Weights of a small GPT-style language model, trained from scratch on English Wikipedia.
Size: 9 layers, width 192, 6 heads of 32, MLP 768 GELU, 4.79M parameters.
MLP neurons of a small language model. Each row is named by its layer, matrix (up: input weights) and neuron, and shows model dimensions 0-191. Each number is 500 + 25 x the weight over its row's rms, rounded and kept within 0 to 999. Numbers have three digits each.
Before each neuron's rows, "fires on" lists the tokens most often at its 100 highest values on Wikipedia text that the model never trained on.

fires on: "th", "w", " T"
L6.up442:483494518537543505501515525518534452524555473529470495486526498471487460536478493524466538505503503500508539492473489459465496548526495509480503500479466519550515477484457477555504523511490477534521510496497534461502492509498468475524489497525539504492486470473454457515467492492499487492527568529517499492494468511459504470490536516510499532511467529523479491468485485484507528487450543536513511513523515506486527504539505482516465528513508498520497466508528533478472504455505541494495518501548509499496516477472499505461504503529501553569480502514461477531511492531484497489

fires on: "port", " dis", "land", "ain", "c", "vo"
L4.up592:487505505505482496502547504492511459450539475482500505504494509492542504523461516516509479509522503511482514495495565474525491468519538476481512506488512504510489522499489488512491499534482471481502427476480498524517482534511494553449531481497497486447489466553466447516498514450512514547495488507489484533490478475502487439516512469481535512515529510478490559476549507520491485487456533524502516495479472552487550488480500514522477542537521525508514495470518502478516521439535516507486475497512522486518497544501512482457513535525518510516450486494533541493503510489486492507

fires on: "ed", "ol", "al", "el", "il"
L6.up636:501480497494491506522540513481525467501512486538483508468507537463549472516530476529470523466502501512516500499480492511505522448543516533529492464499547513518475521473528496522498491479487461534454535520525487470493471526504523483486460502534520476474577464486465456483511535497516499513490507516552516520530472478475495534476515526479477486502480503457474477534482482498493510451508555496481481512572488485502487520518518517492466466543483488547490469490495499495488518525500491475477475476529507507497475512495492513522445524453507517540469505442496507500523480514502483500

fires on: "s", "us", "th", "art", " m"
L4.up87:480532528514500519497554529482514456483516491478457481497480496510503453463511495510491515475561479514517514508469506488469503520530492529543537497531491523504458473499500480492522472501512480514557524508501484460457474524469548537485485521528493461468504515497535471469493490489515484458525524513495474512528454547498464490468538516534509532490510499525536538474492496463464504491477493500542494531483552477489551508525514534519487493475492521511541490483541526480484503481453531501513507486518526505510470499452508537484477513516503505558460503471492470542501503480507509520

fires on: "al", "ur", "bo", "ro", "way"
L4.up130:507495559546525483447535511491513501515510462511459514475489508507539482501499530492522525498486523487507444475524513527509471507513514517502477468512493498524502522518511509553534517492506522503477524516507507504467514507470459527490486500463522441516554509502454486478513520493467490474478509535512475521485468563448494485513492494515504458514486457455466483456486447526487508499446480461497536503472511501516502520526511522512480486480515520490465541547516519482542488511459512528507518500508526503484463551487498500529484489513497501456505541506444520499461491484531492529

fires on: " w", "w", "and", "ur", "W", "th"
L4.up488:497505486500545479459518528513526454469520502504507498484446509462503473520486533502462528434476486532472486504452520495438507495527516486526471470451519460489490488541498454540489513569534504519526483510499488518519511499539515467536509549560525517515510489501506494501460499506473448519518499498515485516512492498469489459506529525508508484513524504492496556478460500499478504489444514513496525520466528529498504479535513485520475502477521520497508492506491520482482500482477486464500529519544449455510526521539523502492482484481496518499513510509477476517456472465477516523

fires on: "th", "la", "ur", " so", "o"
L6.up264:483510585501477493483505490498505488505506476517517524527483503526508469524454513514492553507533468457489447486463494498484502537496505487472519456504495526527486488467483477513473518499516457562514494506503508481506516512486536498511478504468539509543505488462483499464484554479516502484491547543490485484495458482470508524493515468479499453494475496532468514509476522520510534479490540484507515549540520552464512482474525499491526475470507540488505489505499509456472495507481526514431508539499501487510518538511491497487507469497512514500492509543456527493494438467505451493

fires on: "al", "on", "il", " An", "ill", "per"
L6.up182:534516505529479437486498521503515484511514479507506514505484469498525479473491484510494474507491545527466442455526516490555487496503493519502490509490494478478522524469516553495488470498508490466435521525488491512479496462487505515503484485479490431490538499508477461479446548512514528526496495506496475489519474487506496495533522521458500502526557454486468493498482446515498505479506510513509492464529511517506542477556512518548488472509532476531479486493539512506543485468508525541487497496537468494538519522510508506491449495526492493554515475461455487537502480506487484533

fires on: "al", "l", "il", "el", "ut", " Mar"
L4.up397:557508492502474472499499474477517491465508491512509499496514515458534455521500506526518490504530521504479476508487478505472538473521492558526472459458470507489516505496525523475454506471477524506454509494541502484517482536480517507498526493499459486514519490496482415509506529473509514512512534500530499493503469459496506550525522510516529493467498491497489481493496472523511488479508525458483484468502516506530507479472497501528512506552510451544493503478558483497492459514521568528511499493528531511529486508459499537510478557509498506456508527461447504479522457500523527541

fires on: "s", "il", "p", "a", "dge", "ad"
L4.up653:462520516476486513533471482512481480470495494540503534472504491505512487482499503488512521484493541479480473531443523525504523492524541500518451528478476565531485507507504455490536524475491472472470493491476503514543479506512531509471476465535478493477502530521514479505521538497530490519528518528522494519513490502490542473487533487512499558478489473511485483489484501503509469434506543463485514486539491496499539491551467551498443501502511498514535500446503492518533526488503479513540488479512476487521505570479506550505508479459492512537445501475522508486494512468515523486

fires on: "al", " and", "ver", " or", ",", "ur"
L6.up109:478533536500551527457521528483503501504515484503469488483478458511537518506515516499513541498486523480500486466508514464559508473461476506516488491488510486502506482468526514560480545482508495465487521506471488488501485509520485474517476511509468485440510529458513503516504526518429505478466516482543498508514508519490523495523501490475495431523514504488503531476483431465467518511469501503495500514467543510479506467530470476510462490470505534520504513480482490499511490522505513506501518537424527454471494540516528514464455521497492513514505512479462485531441508498529520515

fires on: "c", "er", "r", "s", "p", "ter"
L6.up500:480490504500506516494496483501539491516492467492520542460498512511530486545524462508496489514501503471521456465484550503532509525526500534538477493467519504531480499504530488485505551442472484514512510446542489464551506479523499493489501494505422478501525534495508479489515524476532510514476545510531525489512486507499486512496505457480520499519505504521491491499493496472453497460465500539510503494534522509523552518486488499500457484468523514542540504547521507496508540454498509498503449518536447439498501534542535493515466494475526534516502480483483511460532488513514466510

fires on: "o", "er", "le", "e"
L4.up119:551518533482479503489466494549479454531498500541481490514519464449550502530516525512483559531510513519515483483459476469470534514488498492462503471447531470447483507497523481508524515485459510527502521462501505505494496516469500514486477483492483528524512471497473496525557497505486494510523546496498504500497516507490527524518528505532512436495472508475499484477472497469522484524523548493463502469493530529525505441470488514487476475527521467521500500458487492469464505505500500506486527566532537468491503478525484526495489488490475509507469522508490561473467514514516533525